MLP neurons of a small language model. Each row is named by its layer, matrix (gate and up: input weights) and neuron, and shows model dimensions 0-127. Each number is 500 + 25 x the weight over its row's rms, rounded and kept within 0 to 999. Numbers have three digits each. A neuron's up and down rows have the sign that makes its largest values positive.
A block is one neuron, or neurons of one layer that tend to fire together. After each block is what it responds to, as a language model described it from the Wikipedia text at the highest values.

L10.gate110:521501485536521461502515475496521508494517448517489510507487462472503533500522492500539533516509470498545510453490494503503509468475527499533488530508500502510502539452480498491503469479488515512483516497464507520545501503516480542500519511466490516465462553470490502480456492490512434494472476525508526491471551516533467512510515512490510481513518506470525499502462536470461562518542
L10.up110:484463483524523453535488497513499545512520489501454544497490479483504473471491512489535485498491487480506518495508491496504531495475521450513532462468534528536463511497423483483487523485512505509515523494463499506509552511471473499513570495490509505472517475489512486482460478515472498535444506503517466518472503475457503479480497486476506487478538513489535478523502558468500460485464
L10.gate191:506558464484491525541506478482523514523487479477483467507458506511484511536511458496499498488505525494511517498457512530514462464509495505533517480497481545484517494470521511497479503488486485499503505436486482440524547525523489463495531523516450516508551493509475481522501478525462479519483503501478508451463466507486509535545525505486493517515475508501490491463501463499497520466519
L10.up191:516510462506490494501503519502454494477455489485487484531479507459454516474523478519455492486545531499496530527482478511498537531507515518506480452564514539493531512480489495516497523496475477543546498497504505533512485501496471482494537492506514501489534499493468523522524490539442504495536505495477571520464520523456470512503522436497515489514452488504516486481541473475490502521505
L10.gate277:492489529469493544573493495500513516543484472497490469510517524467489514510523518505485522525535472505529466514486519503511495506490511500486453466512519469450530505509481546448445543511513503455511496511512499523485477555521509487473504500509479481487502505477519488517486481503515468498495512502480546551523503543496498496533543540463486537505501459492506536518470501502503502485477
L10.up277:519457489506500508480492535526472505488453491521505501524487492483548501483480479506464518455511471488551500460487546496456505528495518479464503514520477534487560480486528515502476496489479518512557525505507505475501471488538508537520465524516461496473516485512511516505480503493471518488531532526463508489492518501510496549483495485501508495527491533476493499493510557551500516517533
L10.gate302:518477489526513546464513489495512513475484523480473489481501523499524489483520489534484526487507498479499463511488483513511520464471549506465450527516604515472487528468481546500490541530465479486496508511524523520493516490504506535466497510493506516505516506476522516507502466493516520465506476490548514514496509519501491512520482518526540516524505497516505505506511505529490504455475
L10.up302:532562518487526478509509467514494502520532511500490528501540514501467472476472496497519507491490535535519511512491506530491510503518492520493498475524518475509477505454499493463476488495496485469449551529460506495498471495471496472503534487504576536498520521528485488497494474468506509495469452480538488504504505513506501515520539516531505561474541503475535556476487514480544474475502
L10.gate333:483530502463451526485481499484520495477472485510462469510504499512523519500526512544528495484489500544517504477476486491496474548487525498518461538532512534490449493512506510480496495452444505518483484517519485485468508474515529488497500452481499543512541451518471539537490525485490505505445484536518537491500519449502445472507508476486538519506528521505467471534469457504505494561531
L10.up333:501514472520520476527516511539508507488497474515501481490502516505537489513492447502472492449539505529500493506499543483486523490494535459498479522541532523551533492488462514512473538531525476538517499471506526511475474521491471543457566456507474523477461461470505498487501490496494478530509483513504471485523533525500493505517477496473486474470491492472503466494522510528506507465555
L10.gate544:499547532507484473488511512504467530477510479479496511513517468496488531459550559493521482526487545495482500492488474512530510513476528489484508535575504495494495471527506505490466532532489536534503537513500508500498528501464471450498561502502478529477513552481529450534525526501513490438477490447503471510486504513512470525546508478486491480537514465504514506493515494529508508481504
L10.up544:476500481487489464509547547525501493500490542445515501468458509501483406478475522474489487494497525520511509475517514500480530528480554508497492494523467541479520498539534464503497476488490456481512543509548553516514498524468474496507479459498514497506509484506488477476476522503536459484549487477507453483507510498483528510517502506494487513482486513552469539471494492496510535519472
L10.gate824:494516474477494513526504510495503496500484532487483528502538481514485514490529487478532534503500514515475522457505519509506502565483489494464505511522516470515467559504508511496516462494474452487486490501508521539476454481523488491485488446506490499486529519485519502496470530513476501456470504484497531480533491509522420517503543516517537490519551500532490508506542473512497480532479
L10.up824:472510539518512496529537479530506496549529507508444510471489476517520516513510503502494494513503516526523525564530495484498516479481492536449489525527513493540512527559504481549491447541571463463519504494489511493536525518518476482511545489495502478535483502577548504515492511470533478468498514492502497524471494504536493532525496489489525490485489511532488489512495491496502521522497
L10.gate928:499509518505489527495470474500511481468490480526485442438476528475549498504493502450486513488547477491488493476515534535546528497481498509483504503522513516460495489491476511485482500465446470483482541495544515545493536501526443485521543490459495533536520457490498491517511504510482500478502445512505489500494503526513493493499505503484548531525529494550500520499491495472511524533468
L10.up928:483504494497479534464464502553507516504493449455484453482469496480488468507526496504539478464482494497492493486495502479494555470508514532515495511494519500474533448494492506444482491449495509477487544493465472475540528506491518500509474494422522468479505499458487498478493483468526534479459508480517521572501499516450476502517497530472478506492526483523537467511476503510519517494486
Determiners and quantifiers opening a noun phrase after a preposition or verb, such as the, all, each, that, and of after percentages ("54 percent of").

L6.gate728:468478437524493477481516438498481513516522474472519511481490481497481483509538509498512521451495501464560548526528536535504508493439498468507485536507498533466474479482521523513498450569469483498480467490461492421516503514514492487512552497482510477483497513506473494516497549473461513487500548519504503532508522492535506522511492503531535471472473481475503505502530520513521521524480
L6.up728:470512496484493486519516507512508469451454503512496508525503523521471480476487496505541540511479506487500506464488492488510545479467510500515518507520523568509490531501527485421498496499533478522499526499466512496508530496507468486479523509527493537487482525527512458505548529482532487505438502481488483475485482512465514531517483492515482500475480492466492536498495519449513521503526
L6.gate765:512492471480536477501515512483489546481454482515495463505528472504475460487484512501513517453522509492515504499520486513479468516467498457513448521517533538507504519497485539481504474474489491477493468545499505517530516544503514462457520476542531503454502539501535482480491545475490513473526478490505463508486465461520484512506482486483495512509538498496499489472499490499482434509487
L6.up765:498469555485531497509514487520511497467486505476496503526490477512513504495483436524516515481511492489493543538455532518488486523502514497513478472465462518541484487554506506491501476486474475522483470492480513499540545501488506498509502481471472478506478519501524482523516573433493531535457524537502523547467466521464510494536540519473533484499520523537497484534522500533524502485451
Mainly the colon inside song durations in track listings (5:17, 4:30); also middle tokens of set phrases such as United States, Foreign Office, "3 out of 5".

L9.gate76:507464470471506491531491518526444499494508512443456484495470513488477490510519532491535499535531469449498459495538487494492555464513518541480475517487489497523484536487503458460558551530478481490513517521535488516506561520495443487527499462503507564468485502518485511460474506488506486499482531554528493523503508502463478473498508503492494493540507574500490506486472500486576486490507
L9.up76:488530497498503520551525484499540467552453482474486496436468501466538505517475528467509493478526518498498557497510508508516495464501497531504486461482497502480467536514503541513464518475494501510528461526506510494466530519513489491490494493514507503456519497482505516509500470479488511514501501520499478495515486502517512511533495483496531499502535526481467493559490492538506488504470
L9.gate134:462499507504512522496506482461504481471515493464528447508505527477505535518496507473521488497500522539537476525541563481488500505482506515513536499500482472465512508542475513529508513485473528468493450528530507477555520486504483520537495519511475515521485504501553533497466529473476507519509471471540534491476446496481504491529483534532491508481497509496500523478437506503475470506486
L9.up134:512525504505443473497514498460504526422476494492488499487470510512517498528504489494514518494440488491477481543503483497503480490484513480508470556470497515459478454483503478504486506488470478472512551478497533478502486493489510484485498522534488469499466461487515492476512480505515570514487503463486489513506511467497504502585477528546506483484522460538512487462545516495502457516489
L9.gate271:471502480502521501509518462516465506518455520496516479540502528496562500477536529492522437504464541475461506471516507497510504498483502535509492503543514491512555521502487522499466509479484500541502504508550508507493489534453505510474529524465516470492506508515472512527488428484484532519496448482531502526498487502509483507544518520523492493532499488462489516501535495503522500511509
L9.up271:477485494491500493527520509499460478521506460533497493442509470518491479508511500510477495535527466482498522494505545489534544537515496505484513499499499500499515536494506490513483489505459558512506459532473477478524484483491466470476518450493542521523480505496476487455518511527476488496495489487507523488467538513518457475489484478526517469506498491534483458476492503558510504492494
L9.gate303:529493519498534486487471516496517485494507507485495498499556469504514487493526465502510489467497523496472488503501519513489535468503505530537485470534456496528519509522525510506506537542513473494491490559522468534533484518526536501469487456473506463506523489514516532490452539475472533477501458536521539501503518488459505533469483517498524469485513491501533540479480500459533514498524
L9.up303:474495473476446497535489484509464464510461486443509492463502469495550524576531505512488464462512497483519479524475468493461484506467504524495508502546495497482490485534510507471525507530468497477506538498489507531488473529517489505467494490505494505526489532531498471487491529485502498489439508462476503495510472434482487538492516485511499504508491500494445509482464493546500467523512
Mostly the word "the" right after a preposition like in, on, at, opening phrases such as in the end, on the way, for the most part.

L6.gate825:486534547474506508494490470534513457475503517488508472462489512504465513474529485520461490475520469519533530455453491462495477515495544525515483537483506448528549514512509507502536512514537503517520481483489473494497496488512518517459501480479535494462508501521513520508493509473486481563491520521466493461465487514490530481483505493511509500531531469492494528476541480510478487497450
L6.up825:489490498515508512506447482515473509485517520481508502495541478516463499530535536496476459474495477549467479474462479511512483479536533534474477527493502473513498527512524515543476497445522496534525529505478467512484440497519480485489479427512492491497520528512499514504469491468477471521503518493459512503492437511510485488486506470528464511513510509485566508551482519452536521491464
L6.gate986:544463444486474490473474518516508528470493509514492513492540468514535455488486477482492484459493466479516514505506483522494484517527466493547507497520465472511481501524479533501491492498470522500501477456533516503487502558467472447499491489487516494488516495502462514507518519508518492542492509510517467516477512498545508490484539464506467512499467473521445518479505517518500510504486
L6.up986:496471534500516486519489519500507496514488490524501487480524513482483503478508523514500512498551491470503489478455541508502467526510492523509499524493514462513477501534522493521501489552503505508493447498516479505525528473538487509493489511509520520477523490494476520449520498518548485512474499545521522517480512528524512482511448526490460497503465477483489492548509487474497543529502
Prepositions and separators just before a place name or date, mostly in after a birth date or place noun, e.g. born on 1940 in, village in, at Memorial Stadium.

L9.gate242:474476470512514485507512523481496502482511523555448532491501461511490481535493490513544508507509526490488489503499537544514526533536485480512512469470501499543512499540509538521515525506501538501484528516508506504518499514474492487522492503523457538465528516502513508510464494494472507509550514509508515488521512524533501441465469489522484494503483518495527533495519486506512489489523
L9.up242:531508505531527473453487496507529511528477510509491465484479526583518453474512486484533492486500498452460491488475457508514511513510511493568467463423536488527498467469478512527498485538479507484500505497518484519469490509505455493529439486507499523527451496526522482508484486514501492550487472478494542460479537511515484496521498471531471495481495504472532470518464512515472503493478
L9.gate287:479510492480483492529518522534532529499513554502479489487517506502484534528526488474523503492464529462492525462499505505494474483505470517492503541493480495559508458487484510510470526447505500491511458529449511498538487514473528526487508504493494473461498474466543519529516524535512452497461477490517521516534481500532499484494513478511472520500544481478502497505497490480470482523491
L9.up287:493504558492474550496515492511553590526524482485484508510495515518488492527516480487543558507468523467506518513541495517499494459526481531563495552514523505527531466505483494499490510487538508506500476497487525459543515517480506512553473490492500490491485487503487467514512515513517486504452486497493549535541506553502519494523486457499508488495512486480552488486525490498502487541502
L9.gate696:516508505510512463510481480474547492495506525495528464509475531471518494543513543481491498527523523443462489526511529456489480484495485545496503506465501493511524494476500502501497548469540465495513493506504490488461486524490480478486506522479501511535506519486539468491508518485461498499482485479505551503515498447499494541537513485505521458501560587553457488500465472503476525553453
L9.up696:450506487521503504510520540487458501541493467430491465500470506475504527460525486506518465474517466493515505498547488518483472475529512499520481524506504505504497459493502482480460527478485507508575475465502502487501512519516507505512481543478470535518513485509506469510535524528526534539489519510516505479491512514509535518536530519506483473483474439434495517480523506473513461495526
L9.gate923:485494514514479492495494496481538508493504476516501477500484486561549531484523490518511482513497490479472517478490495532526489462486546476517495491500550483544501468492519506519490493504517457488514537509482493533514464514508486507512554482492462472491493536462500507492511484504450538479490509518499466534487471510509509521513475447541471489513542465476533475488504507460489529510534
L9.up923:465486516521468530479491465510492529520457504483513515512491483509464495483526491516512493501455488475484445537503516450507490529519501494525526499496489519502534526515498467462490496477541488496516539530520511488502534499470477464555510460510509485501487543496480518493487496472519469559477497498485504498487551549483452522535510527564512474493503511502533490481519489511544486526552
Connecting words inside names of ministries, departments, committees and commands, such as Ministry of, Subcommittee on, Transport, Local; also some mid-word pieces of proper names.

L9.gate61:471502455535447441518537522463495494511507476525513517479502497489490516519527482441481520538508482500520509468468507531505527495539445499486487519573506492538511487478503500503468534482481470452513489504506487504455472487494536520504518481499498489472535511516482520492468452459476483509463515469461492486493508516500524475486505544475447533525486497522483540479520465534493503481479
L9.up61:507477467522495519512493496499473511477550489460525460522509506494543527509524501479548503481490520489528470469498495499489504493497501526518470490494520464521474483478500483488499506479529437499480444480495522488490480476514524438536526470497492472484523479549511503473512464485456521520513495513504495532483531479490475538498462463513512476533559488519507491507527465498522492515448
L9.gate234:448498483543481558505477532499520532511517514488534500468545492463466477486482491478527451503465493504516538468501502509486486519471466495479471526501487483445499494501492478488534489529488512492525490495541499532510490503527518485517538491463532523497550477458529544474511515487501535499494485480500539482488494475526481451539510507490473526475502499534520535497552520525520515518485
L9.up234:485485495455493458490501509473474533524528477502508534507495459466483477484490488492450483480459490481509504500521473503503492502480488509506513521504500476440509513485522517487505499493520506484494459501464464509490464519498520489506495499488547499539455491507519505504496498469484511505542515506533536541481447534473498485467506514516528482509475554496458453525479471522533522565487
L9.gate646:480466470515500508484487470524542497521499505518503480481474541515484500509477499571482500502524564508506517484485524540453441499469509575499528530465483503495517495510511525512481512500516498545545517538474473449515526526542486492459520540496489510481496504527485495511501454478493516473498509494520536503535487517483488501490522472520488554476497506492517534522468498485478479497482
L9.up646:528497513495490506499471465488516509537528527479513455505517531470465456493476467556476467514517476445503468486509477545484493504465494513527515544495493517545498508467537475455511526524488494520509523510483452458451504492533512493481536493524454513487486462483496475496467500472518514507483500511503512506488496502470472478511520476539490519523460536461506507509513456523516522453521
L9.gate985:513478496470543495536511493495493524482519476492455499505521487487492528557471504462514483498500520513508473503497492456452501454499532521507538502487524502492502488482526505472487502538512472468530484512519519452500511516520565542502490486479517485493436510500487481519512487510509514484492511508497531480515466493490520543444474510494483502502519521507534477511468522513494501539483
L9.up985:544486519517528536515490508509501497484503498503492492488495440507480535524471517459508476453458514543511487494495471494481458508494477495517500460514513506469461515496481486503472459516517502571527460485487532492478466489476495518512491509495521526484450537492479535479500502479479535532502448532537497511496487507491502490480493526508462494452505498508483462459525529496498487495513
The word "at" (also other prepositions, $ or £) just before an age, institution, date or amount, as in at the age of 14, educated at the University.

L10.gate150:494488511533505516573482509537499510506441526487477541510462501460481537494527521521492517478487480536510525449511500517509463493514507546498466494504513500537523504490501497517500501487535512517487513465489527524496474543509516488494524498479518499485480511518496504538488480497514507549501518556493513509461549528523495488529497514492523481527497462479479507505513464439479505472479
L10.up150:531470492502488515487526499491526471473483518470525507474499500492481545491539498500459534477442470504536555500464479489491467508475503494463479431484491495520506544467580500481560473457536485482491528425529497477476448494539451524521504464499501459513508503480514494519510516481497483509504503525514500482468500495526506463540522508516482506500483481465489498493537540456529529494512
L10.gate171:484475513506510545486499496525487503498527507540493508441506530436494457512476484507497472497500547469488509525512499532554560492473522518532501517516505519487593497535489479507515511501462518514509484483489497477487483489584474489483499479478536502504443460492480505507505524504516485523458446513523537502495502499493523503569521507463464482487534479524536505507502520494514480491515
L10.up171:493462473508481508493505506538499531457484517544512525480466496475508475483526480509503479495480504489507549493493452512532493472491493513545511529451581481476495493501493494470521506501501490530499524476530492489498503511485469461516485508507558484472452497501512507519465489543507500520517472506535515512498504514505496513494483443475497472503524477528506499521502538486484478502466
L10.gate215:516473519489443503496532508506508518488520521475506547530522504453458526494520500484468483508482491464530489534487511477477490499519524513502506485483465519490522493481503451446502458543472490488469451513523520523503537525481483549492489519512487495498485489511507513475508465524487508499487507507434501495469496512487494489514532486555519472514460506503493507550515463504534515478507
L10.up215:491485486492536506532484489482484522498514555484539469525546503447486513496515482508490536527542504461540507456490545492445484502485507509486497517527531498489475486458515519437496525477496515473505506467476463521479525437516494517495510473497454518537484443521480481489527490513477496509473523536470545507486497480477507461540511479532456510494524507473480501521476493484542499472479
L10.gate288:492531549507517540520507478489495495487446524506535484470476512475509475511484491489544496488474474537505545486512490517467508472500515534509465516507509476533494516523514534513446524544474488521446496457547483528508457498494508522528470485485516490527534497534504527523498465498484501514525509566493492470419444502531487559490547518503459511499532489475526509468465521479510525503482
L10.up288:498494496494523490515490459537495511518488475544462544528444498494466496517498491521452483494500506468504513471500517556526537539504506451517508447500477509502506502516531492476562505520491508508530500505500520431481524498511490496516508481527494460457519481514497509507499497489464516520538524523463530507509539495534488552457506476497506467493506472524467495523512487457477493498516
L10.gate654:510464482523495479506504497513486499475488486490442499543494514528483495509514501474492463498483543512499500478479497496498442513448473458492482472486486510500474473498484492491494533489519473514459460490520473508516512510482516515503528487467540536523472496518489506488455512529524470526487469547460487472473530503536549453456530499528556493502493542498461451496507467538511515554537
L10.up654:510514536502507485518520527514481481546480513527540532513527485468490543480502476537524441533481507535495513480510502508503468493484494480501481530510546482441537485495469492510496482446554516509475490521496506450477491474521463520522486492505550513532503524494541525458476525484492489547473484520494491512484504501492520500495477535532505497492511516535495441484461542486457531459548
L10.gate699:495498440495470505525493466491489463480488533506499498510457469530477491499504470502521482491496502497512501471541496523493467507481542515530506500447525511524516448490471509502515539534489507510516515454542478496449446522492516481515527502500514502473512503505529531477533513511476506504499531548484539514498455460479525504568543479526493544515495507489488509475532456511500540493497
L10.up699:464514535513520507506510467498542550493458507509511501497468539498519509466494503555517519544501517505517563433510500509504495500481542490531540477498542523539518455534534524500472553530510502509479497451521453503496469559484483521483493550493502520423466492532517506486433531504466480500474494521511489474524527494478528466481516488501475500530514535530485492512521482555518546518470
L10.gate803:513498478503451443482506463484502501491513531448466523508504506501534471493512464509523522508498508478534575505475511464447488484483501472503500488472476469513537539505501475530520570521507467474548489517504498515472530525475495464487507454505494462510528508517458474519491493498492524507467499509476496495490483480462522500507524537475542517532569501484506486505507491525487494470533
L10.up803:493524479500479529521498503508481510523519503458540478498499530509522495473501507493520521520509497473518482500484516470452511536499479512480532513504513523546495470481487470538480461471495495513524473495505504487505526532501480454501487520508475492495481513504556509542469501519500503484475475466526478521491523548506502533541497503525481487465487522479487535474482485498517532479432
L10.gate857:513525540521479528504496475489494491504520507486501490521487511532520510465534505486503525486506480496482467496490497558523459546484496497532489500496501501483515460494505502523481521576490436472530516483450482497525532527519493523503558483519527482490500472530531495479510516547526532483528498491527478485482501507527514510495484527558497512574467498522507506466492492525534474494487
L10.up857:473466460535519490474515504486537499523476500505524530476493477484487557479438507506461474521496506490496533457537543479444480489500482457471483522446443539525509502470514502503512487499479437478480513501490527503513501517540492526527505511504514551487509508470516489488525517488526497480503484502483534475550525519536504502514518500492522491484482489485456466525476474504510532470476
Prepositions, mostly "at" and also "of", "in", "during", "from", that introduce a following place, institution or event, such as studied at, Church of, at the.

L6.gate51:515511512509465490511524489510513485521487488472492520519525473508509480475519528444505450461447497457503440505470535534501484517488514472547514478530527519488507494572544530501539469532506493492517508491488482511504495511510469532445495494529482506508506510487512471495510450521551514512470482503490491502478514471470524489506459523511528500540497468487473507516492492454479518465493
L6.up51:502494493552491512504523493502496500505535480491492515448526518512477480519486507497551518490494500497415510527528511453512515496453512525536459491483487533495524490503518492496526539468546508495507474484511476532534490512519457523519516483495515470477502522492464526517514510479533522510487481469472497457544505492457451494490463544491471497513489497492511508500493497454495483472535
L6.gate703:478472468528511492500532470453483510512501525503500488507546494503491502492518518537499478475464545529490526520520476460522510523537513441507473534486504488469525542511540534520466511469490509510515455524501502488524504497472555478524484486483537536532526509532514484527517522477501489487464546515480512518496485463483498521513493457528469525495466495470476492531480517521556519492482
L6.up703:499508520526475498506530529437468521515473500540492508496522464494503507491527454470540462513476481486507490495484468490494476524478507539531539487499466535488528491489521492478486492470452526537505525494494472495482545487484509517458500447498534481488489465500486502495527529487495479492439485474466528506486487507520484513493489456471460531507522521548517519497493478531496505466485
Tokens just before a proper name or value is due, mainly the colon after infobox fields like Label:, Publisher:, Alma mater:, plus the, dashes in scores.

L10.gate106:527488540522450505474466487487501495442498464482493543493489503526468512533511553502506515478446534526509468481532521481488478497463473478499569525505476531535517508474502491518470505502505467449529472502524500505517493501477495536533507494512558494551493535474510478474532448522474592519488475520453500499515467469480550515517525493512492488460507532492489508511511500500501479495496
L10.up106:496492454496472549504518480487533484486496516497544477501520473511449495537503520464487575559478486484484519493501527507478510553513496436472493529471472505513541501490523515491548493493508504479493536530475467528503526519494469530518527508471481449512501499507509512490468502537540477525551501514513515493500492467480520492453502520513490497466530533458498509492488479486535518492515
L10.gate161:463531488513518515519500503496454531447522501502477503492485511489426529504531538459502523464490505442451460534530475494510500483502479481510502528549487547490450500494509510459494491491466523493493505544486503445503485501513484467469512490512499495549484561531521498482497524513498487492521455511478479508515498491460549487513531497467490484500517507453491508482472473533527523481553
L10.up161:466510547533501505474520512477548522483515498519488517530465506523474510479517541491502503479461492467497475508523549469522498506547503452518510503507493427505481496469507515506496540491521528544489503514492487537532510534512460488487500488555517476483505534480545525524490496500527504494492476564459496516527492502509536492500516515511484498505548457491502537512528460536445465472523
L10.gate358:484496551515514477522536480457427522517506484501500473492461555502513504503536529505522524526489486541549484478527486499498486510507507492525512525479510495492477471503460544535511478503502556557519484491494497519498527485494525517538509460449481456490479434516517503514535501452466520502487546517540455558509485494485506453536526496526505463524522506484507487505459497528511487518503
L10.up358:462528480495445467488497459511512507518463447524506547452481517461507471483461534464495507518466517512456492507556555471494485479506497498498544486501478547478459514452509456509457534481496484494485530490482471492481514487526542512488523474471487466518518506461506490459497501483493507471487512453551474484480482514451492510514506452490472488504446498470509529506526509491503464455514
L10.gate444:504486479483477526481493483504496565498478525530490511491515459528485502489511488490529535538528481538528516492499488508506483455484511490517542527509494495485503545500489503483466550466501522526474498515516528523491507516510479542521464466495513518506496490485481506492482513484504503534554477511515490551531519525501512492517515487525480512514504501433512494495489519548469516487483
L10.up444:463503499510523503503483500523510470463468506474470482473533491468475544502500499475540531514482487488512460510485503488481495496482487536494513483489487510522494520537514547521504528498478474535451518513484498496458477494526482555552549460514484490479500519466539500543478482527500493518510519511480521472468516463505491504525525474513497489471543469454499479532489512524470485481471
L10.gate680:508538553550510514483505511473504512486522480488503485475521492466541514465532496501499534533491561471470467525523524499504458515493529534559478530522547490480472538488499477493475514496536525537458514479561506526515490481496526534461501505517523535478493509512455465526503514539494515533483493482528492527531506494495481488494482508538468543491487525514538535478468533463502539470539
L10.up680:500471506547505468497534441529532509494532474516514458505493493474511524483508527488520540507512539520528482473510507502514492485477491503503522508511501481499490488467527492549485475439550473504503518528497512513509500489422539459555501522503519500481532466521544507460485512433520493531519484466563463480480504530489518516507515472510481468480518515465519520492481476468485486494563
L10.gate859:524491514449517515487504479482508496490505463520481480505467529488491492535504449533510518502526510474527510493582469487503535524526486465470501518513484528510498485483484526490494502527528508531497474482527470481493521495491495511520488527513512504531478508450513502487522464477520529537470465532549468511477534486534513527508497522500546519544516546509485502538484529543457497490484
L10.up859:484457536499554464464527545459544532475546528493493509523460481459477483495463524511503547447500498498486522499527509519522531523478479485463543501496517505509463530477507494503518552514517489506518504478526485507521471535511478492483486458501498491476500504504522477517493472495532434475539486499499503522499462448458501558416476550558507518509553521495537505468479504482496555499502
L10.gate925:510523523535516508513474486521471509488497494524431507480483511523529508486560486477517499505496519532475512530491554476532446510518460483494539517514466506471423496473467478493478514490524503505490469473500509523528499500493482491492493504497457525502503509546515476473508497520480532487491457540466501515487544541465502467529529517529478515488510495492519477486492461531513495542543
L10.up925:504535481517516512535450543538476515482543507493495504478505503479520462471525484486496502528426497484483509527496482453474483495509464495565508468506483508457459503476514492516514511513503546542506502516519528472485509481514494523547473502529491516494509502526517509482501493534486463466490493504478521496528542487463501489521533549505508501518506514520511527492518478552496463499517
L10.gate941:452501527556508473505498495491523560488511509510512518506467510497473570495522497492511505540446525539497511466472479492502465476489468488516501479483486545541513518490485509506526512496497468561482475467501495471515516515528492486504501499473549492480491478489490517503520488473497517468527515478489520483508508487506508485493573507505500504507527479499512507487564480565487463504527
L10.up941:474480433483471503503499499468493480508550522506504489480495523510523472496479501471518520490452512507479511498478494475516466513543482464469519505513562459484515501523516515513498537498526538518483442493543502492465499524546496529457488558518517529482511501499476516489513530480531484479485507509520502507526505488511493489495512504487492503509496477519502534473466520480514523510521
Words inside court and criminal-case phrases in legal passages, such as acquitted of, United States District Court, Supreme Court; weaker on scattered function words.